From a checkpoint of a small transformer trained on Wikipedia.
Training: a variant of Adam for these matrices, 3292 steps.
MLP neurons of a small language model. Each row is named by its layer, matrix (down: output weights) and neuron, and shows model dimensions 144-207. Each number is 200 + 40 x the weight over its row's rms, rounded and kept within 0 to 999.
After each neuron's rows, "fires before" lists the tokens most often just after its 100 highest values on Wikipedia text that the model never trained on. A number after a token or word is its count.

L7.down764,194,235,167,223,206,167,170,202,211,246,151,143,183,186,206,154,147,193,121,140,228,229,128,192,234,231,217,155,179,188,207,149,310,187,187,216,245,189,211,201,230,174,225,185,261,173,128,266,242,262,232,185,215,193,174,239,230,210,174,226,183,209,148,232
fires before: "-" 46, "\n" 14, " 0" 5

L4.down238,185,155,203,179,215,246,164,191,171,130,240,211,217,262,173,211,198,163,131,234,229,163,232,172,261,157,279,185,278,203,191,154,202,202,170,212,254,181,128,166,198,260,181,119,143,77,123,222,283,268,207,212,211,280,208,174,192,189,178,182,185,182,149,238
fires before: "-" 62, "|" 22

L4.down775,167,254,214,161,253,204,295,121,214,206,230,86,106,221,239,188,199,213,213,165,242,182,217,231,222,162,152,223,154,271,254,190,121,211,228,202,182,235,176,227,185,224,179,189,233,198,241,208,171,215,226,230,158,245,188,227,195,184,219,192,204,227,192,115
fires before: "=" 50, "u" 4

L4.down117,108,135,249,189,234,269,178,202,225,240,124,207,230,126,168,160,146,248,185,210,215,200,97,251,195,165,159,254,113,137,207,210,223,254,229,202,192,161,184,249,192,266,181,174,207,251,233,247,234,160,208,174,168,259,168,151,208,227,255,196,201,267,185,140
fires before: "\n" 17, " in" 16, " by" 11, "\n\n" 9, " the" 4, " to" 4

L5.down103,125,192,224,163,245,243,267,172,219,160,192,151,223,171,97,210,96,141,206,295,180,127,218,105,174,174,261,273,240,163,206,212,161,184,189,197,217,173,164,212,225,197,189,144,224,247,197,177,242,172,234,190,207,267,226,198,207,225,147,217,281,198,184,203
fires before: " |" 20, "=" 14, " of" 8, " in" 6, " =" 4, "s" 4

L6.down47,279,206,232,263,229,195,212,190,216,187,260,99,102,186,272,181,168,127,247,83,217,183,226,292,173,193,152,255,164,205,145,205,131,242,188,204,194,228,195,188,140,224,190,197,198,198,236,186,178,154,193,156,209,231,252,208,224,176,193,256,217,304,205,206
fires before: "=" 75

L2.down22,270,202,259,232,209,173,222,188,204,244,211,85,123,211,269,197,249,111,235,112,206,212,228,192,208,222,199,186,198,275,222,144,175,162,244,134,224,203,226,186,194,192,182,231,217,113,259,156,184,236,175,217,132,170,170,269,163,185,174,185,258,206,203,167
fires before: "=" 57, "\n" 10, "\n\n" 8

L4.down471,238,254,273,188,213,182,124,199,216,286,206,147,243,303,215,188,152,133,149,178,180,203,234,144,216,162,205,207,280,126,181,123,221,225,149,171,208,192,219,210,225,160,191,152,172,165,202,198,249,204,226,171,138,140,191,165,156,184,161,230,155,133,255,289
fires before: " |" 53, ";" 7, ")" 6, "-" 6, " (" 5

L11.down828,214,236,210,141,175,249,163,116,229,248,241,296,148,207,229,97,202,117,218,180,123,197,250,183,202,215,254,238,151,197,250,196,196,157,224,191,203,240,249,162,219,156,200,130,174,199,182,174,158,189,238,255,224,179,193,101,266,230,221,117,191,204,275,182
fires before: "=" 30, "}" 9, " |" 7, " life" 5, " (" 5, ")" 5

L2.down593,158,235,153,229,184,217,222,215,258,251,239,203,240,220,209,169,196,172,246,197,236,218,253,147,230,221,222,169,168,181,228,209,192,225,225,177,199,257,204,263,206,115,184,160,250,209,239,128,253,244,182,209,230,194,166,226,96,118,189,209,197,207,188,186
fires before: "=" 65, "\n" 6, "\n\n" 5

L2.down649,177,184,197,298,165,199,196,137,277,211,211,169,219,227,222,219,171,157,243,139,238,146,226,184,177,145,140,185,132,181,193,192,272,238,202,271,236,226,172,215,220,193,196,209,189,230,195,149,270,175,243,194,208,174,136,197,137,158,185,183,224,172,205,200
fires before: "=" 35, "\n" 17, "\n\n" 12

L11.down397,246,162,200,150,208,216,207,271,240,194,163,160,170,161,195,184,271,183,170,186,254,209,191,151,189,188,235,124,145,165,185,230,227,193,207,227,183,177,273,238,235,232,231,223,189,245,246,258,215,201,246,217,167,159,117,194,131,136,175,187,187,193,136,232
fires before: "\n" 43, "\n\n" 21

L6.down885,193,133,169,164,193,205,147,274,217,196,151,200,215,197,168,207,130,285,205,159,171,204,107,201,294,178,207,258,270,209,155,226,246,196,210,174,206,235,193,181,213,194,164,158,228,179,304,201,241,198,188,99,192,171,230,222,250,232,199,175,171,193,221,184
fires before: "\n" 51, "\n\n" 33, "=" 14

L8.down20,181,159,192,207,198,191,284,134,222,190,211,225,177,204,33,187,262,300,211,154,239,209,213,166,196,220,217,258,195,210,193,184,202,150,206,206,240,195,122,253,237,190,163,258,200,114,161,194,174,189,142,198,157,188,223,232,176,201,164,198,210,244,222,147
fires before: "|" 56, "-" 18, "The" 4, "=" 4

L4.down57,181,214,216,263,155,169,152,149,243,163,269,155,211,180,154,211,90,194,172,197,176,194,176,256,216,97,195,178,190,202,161,175,215,108,300,233,177,202,166,239,177,222,221,186,196,179,173,128,215,172,192,237,160,253,158,242,205,181,205,180,211,182,230,151
fires before: "=" 27, "\n" 21, "\n\n" 9, "-" 4

L6.down301,251,173,212,129,168,261,188,202,176,203,284,111,234,207,207,200,247,172,242,165,174,171,210,200,236,211,189,215,181,207,203,230,123,165,219,202,207,206,241,192,244,249,279,182,216,182,217,205,172,251,192,192,192,261,194,244,125,154,226,193,224,188,178,185
fires before: " |" 33, "–" 10, ";" 10, "\n" 4, ":" 4

L5.down680,131,180,200,163,144,222,190,141,185,300,212,109,244,195,187,198,214,200,186,243,193,160,112,219,195,142,189,202,176,200,197,204,256,205,213,209,224,192,129,209,210,202,168,144,234,171,225,240,173,225,136,167,236,158,195,271,253,203,297,221,190,224,143,169
fires before: "-" 86, "|" 6, "\n" 5

L8.down414,156,246,202,225,167,191,195,193,214,281,307,201,252,160,36,188,184,192,166,172,133,195,190,196,207,186,234,205,186,214,172,190,141,206,208,238,175,216,136,208,143,188,190,196,214,152,162,216,178,153,159,212,217,255,215,206,215,174,177,226,228,250,180,126
fires before: "|" 53, "-" 35

L6.down89,204,131,195,172,191,260,213,195,197,176,182,239,189,154,190,134,168,184,110,260,197,178,218,197,291,200,188,218,225,172,249,257,218,256,180,274,191,212,234,245,184,203,213,224,247,145,263,214,204,262,236,143,186,186,192,204,109,186,229,194,250,202,159,178
fires before: "|" 29, "-" 19, " -" 12, " |" 9

L8.down555,297,160,187,131,211,186,192,217,202,217,221,227,182,205,170,213,178,202,237,226,228,250,184,222,214,262,169,167,217,231,241,186,194,210,211,173,189,223,158,137,203,262,219,95,233,115,235,173,218,186,159,170,209,217,195,213,231,214,221,196,193,238,238,181
fires before: "=" 53, "\n" 9, "." 6, "\n\n" 6, "," 5

L7.down354,197,158,183,205,189,139,253,177,195,237,216,137,223,272,42,203,268,239,220,144,244,209,161,199,176,218,226,173,199,235,141,171,185,178,194,217,215,205,121,226,217,233,136,205,218,133,151,174,181,189,120,197,227,144,225,251,220,143,190,190,217,195,237,168
fires before: "=" 37, "In" 13, "The" 10

L8.down470,234,213,291,200,161,243,182,185,203,151,211,174,169,253,152,251,148,241,133,231,182,141,231,234,240,150,211,178,208,208,206,154,275,193,249,247,201,221,259,236,220,165,194,182,230,100,197,176,174,179,180,167,196,222,219,148,149,223,191,199,182,202,153,195
fires before: "-" 38, ";" 13, " K" 5

L5.down888,213,172,216,225,119,283,255,169,182,189,205,126,191,243,216,198,187,234,244,238,239,212,203,225,189,233,212,173,247,177,163,214,90,151,259,210,203,215,178,308,213,174,152,216,274,176,162,163,200,271,209,213,141,191,189,186,235,191,147,209,189,152,210,283
fires before: "=" 54, " |" 4

L8.down863,82,207,219,202,147,179,165,141,248,206,223,224,197,186,1,224,226,164,208,197,178,196,161,185,193,226,255,220,218,186,138,140,185,161,196,194,186,240,123,230,217,194,237,200,246,115,150,187,189,196,220,177,214,235,184,186,196,153,201,246,215,210,166,147
fires before: "|" 57, "-" 28

L3.down410,255,209,236,169,204,170,169,199,204,214,128,154,164,227,236,182,153,197,225,100,218,220,170,255,224,209,113,188,142,190,185,215,200,146,211,165,209,195,226,211,220,234,203,186,179,209,240,236,183,192,198,269,212,230,165,235,229,173,249,181,165,218,214,192
fires before: "=" 62

L8.down660,221,221,192,178,218,231,197,205,263,191,231,224,213,182,69,209,195,289,186,161,199,182,202,204,209,190,220,259,226,228,192,144,212,186,220,249,171,275,160,204,156,240,176,151,168,116,168,170,212,207,210,176,235,263,231,256,214,159,165,230,256,157,212,167
fires before: "|" 29, " was" 17, " is" 14, "-" 8

L2.down403,224,204,229,277,175,133,206,232,252,225,264,195,211,217,105,150,171,189,232,180,181,191,246,189,215,221,194,166,142,221,297,174,253,205,226,184,249,202,200,218,153,155,174,211,164,112,98,201,194,199,188,216,191,176,228,172,180,186,196,327,232,158,221,191
fires before: "\n\n" 31, " The" 9, " He" 7, "\"" 6, " On" 4

L7.down858,171,162,180,169,209,199,125,186,213,258,195,184,201,234,127,206,149,203,107,194,223,65,191,167,118,223,226,212,192,207,194,187,270,283,170,186,187,262,236,199,247,211,198,101,218,112,202,187,191,231,220,183,206,209,247,199,230,205,210,188,278,266,139,179
fires before: "=" 24, "\n\n" 18, "\n" 12

L8.down461,215,224,233,145,210,189,186,275,226,229,240,231,167,230,171,167,184,171,156,201,151,142,155,155,241,196,239,211,215,193,294,266,245,228,166,222,188,195,219,228,189,232,174,229,197,253,226,224,192,223,219,174,183,177,217,179,244,121,264,170,267,168,216,268
fires before: "\n" 43, "\n\n" 38, " |" 16

L8.down822,178,214,216,236,214,143,211,215,259,213,193,281,201,250,10,235,174,252,197,200,205,175,160,192,206,152,220,181,221,221,194,161,192,276,195,246,208,211,168,214,125,177,206,255,194,166,96,165,189,253,194,223,203,248,178,191,177,170,155,233,199,264,162,147
fires before: "|" 55, "-" 31

L8.down429,189,179,234,184,238,140,161,104,273,212,218,174,176,191,59,189,184,218,211,169,187,174,250,167,187,159,170,190,214,146,183,263,237,194,202,173,229,230,126,233,193,222,211,216,289,113,117,168,211,220,165,218,135,181,217,239,277,207,176,245,203,235,197,199
fires before: "|" 47, "=" 17, "-" 12

L8.down485,249,176,236,207,192,231,193,204,201,225,258,180,180,146,119,178,221,273,184,153,186,242,240,217,201,165,186,180,113,227,155,196,176,216,205,275,234,164,65,288,267,263,107,214,165,206,221,197,209,177,172,121,215,196,208,184,169,156,286,198,165,210,204,206
fires before: "=" 38, "|" 33

L6.down857,198,202,227,207,223,221,179,203,194,164,238,212,154,215,258,255,278,197,222,210,118,184,216,190,245,189,225,190,270,222,182,160,289,188,200,169,150,200,222,247,73,206,191,163,206,139,157,202,216,184,205,214,242,208,233,223,140,193,168,205,160,211,157,252
fires before: " |" 38, "." 17, ";" 13, "\n" 8, ":" 4

L6.down210,212,242,218,218,195,257,200,191,226,205,175,302,168,154,200,197,206,255,209,155,142,199,284,281,154,266,137,269,200,224,204,277,215,239,188,146,183,270,181,121,231,187,220,170,207,227,229,180,250,129,236,199,206,200,182,212,173,210,241,198,136,265,169,134
fires before: "=" 51, "ist" 7, " to" 5, "\n" 5

L3.down547,254,203,179,200,161,203,227,301,179,197,240,214,204,210,178,231,121,204,223,100,102,234,177,217,171,210,201,213,136,268,181,251,215,59,197,193,190,209,142,265,220,201,138,144,223,161,216,180,223,174,166,165,180,227,183,234,210,185,247,156,225,204,166,153
fires before: "\n" 26, "  " 7, " —" 5, " 7" 5, " 3" 5, " 10" 4

L11.down329,179,215,195,180,147,195,156,170,218,213,187,169,194,247,171,262,131,129,238,230,137,182,216,230,188,127,251,164,209,158,197,207,213,189,268,148,229,196,182,134,252,182,172,167,236,202,136,199,128,151,219,263,173,222,265,197,273,263,141,284,163,119,224,258
fires before: " |" 28, ")" 14, "=" 8, "," 4

L2.down844,178,180,230,232,218,220,235,163,169,222,264,171,251,223,124,203,175,218,183,127,213,256,183,221,169,186,235,275,165,255,147,213,217,250,165,216,201,206,186,234,218,264,131,210,166,185,121,246,250,190,199,191,163,169,226,172,196,219,213,216,168,231,216,165
fires before: "|" 60, "8" 6, "10" 4, "6" 4

L3.down24,265,194,292,136,151,244,198,177,169,247,232,249,166,184,191,212,175,242,226,162,225,177,264,158,133,251,227,149,274,193,225,197,133,226,175,183,222,229,148,115,180,236,215,161,189,211,223,170,131,265,215,196,176,194,220,209,224,193,213,213,178,259,162,205
fires before: "=" 52, "\n" 5, "\n\n" 4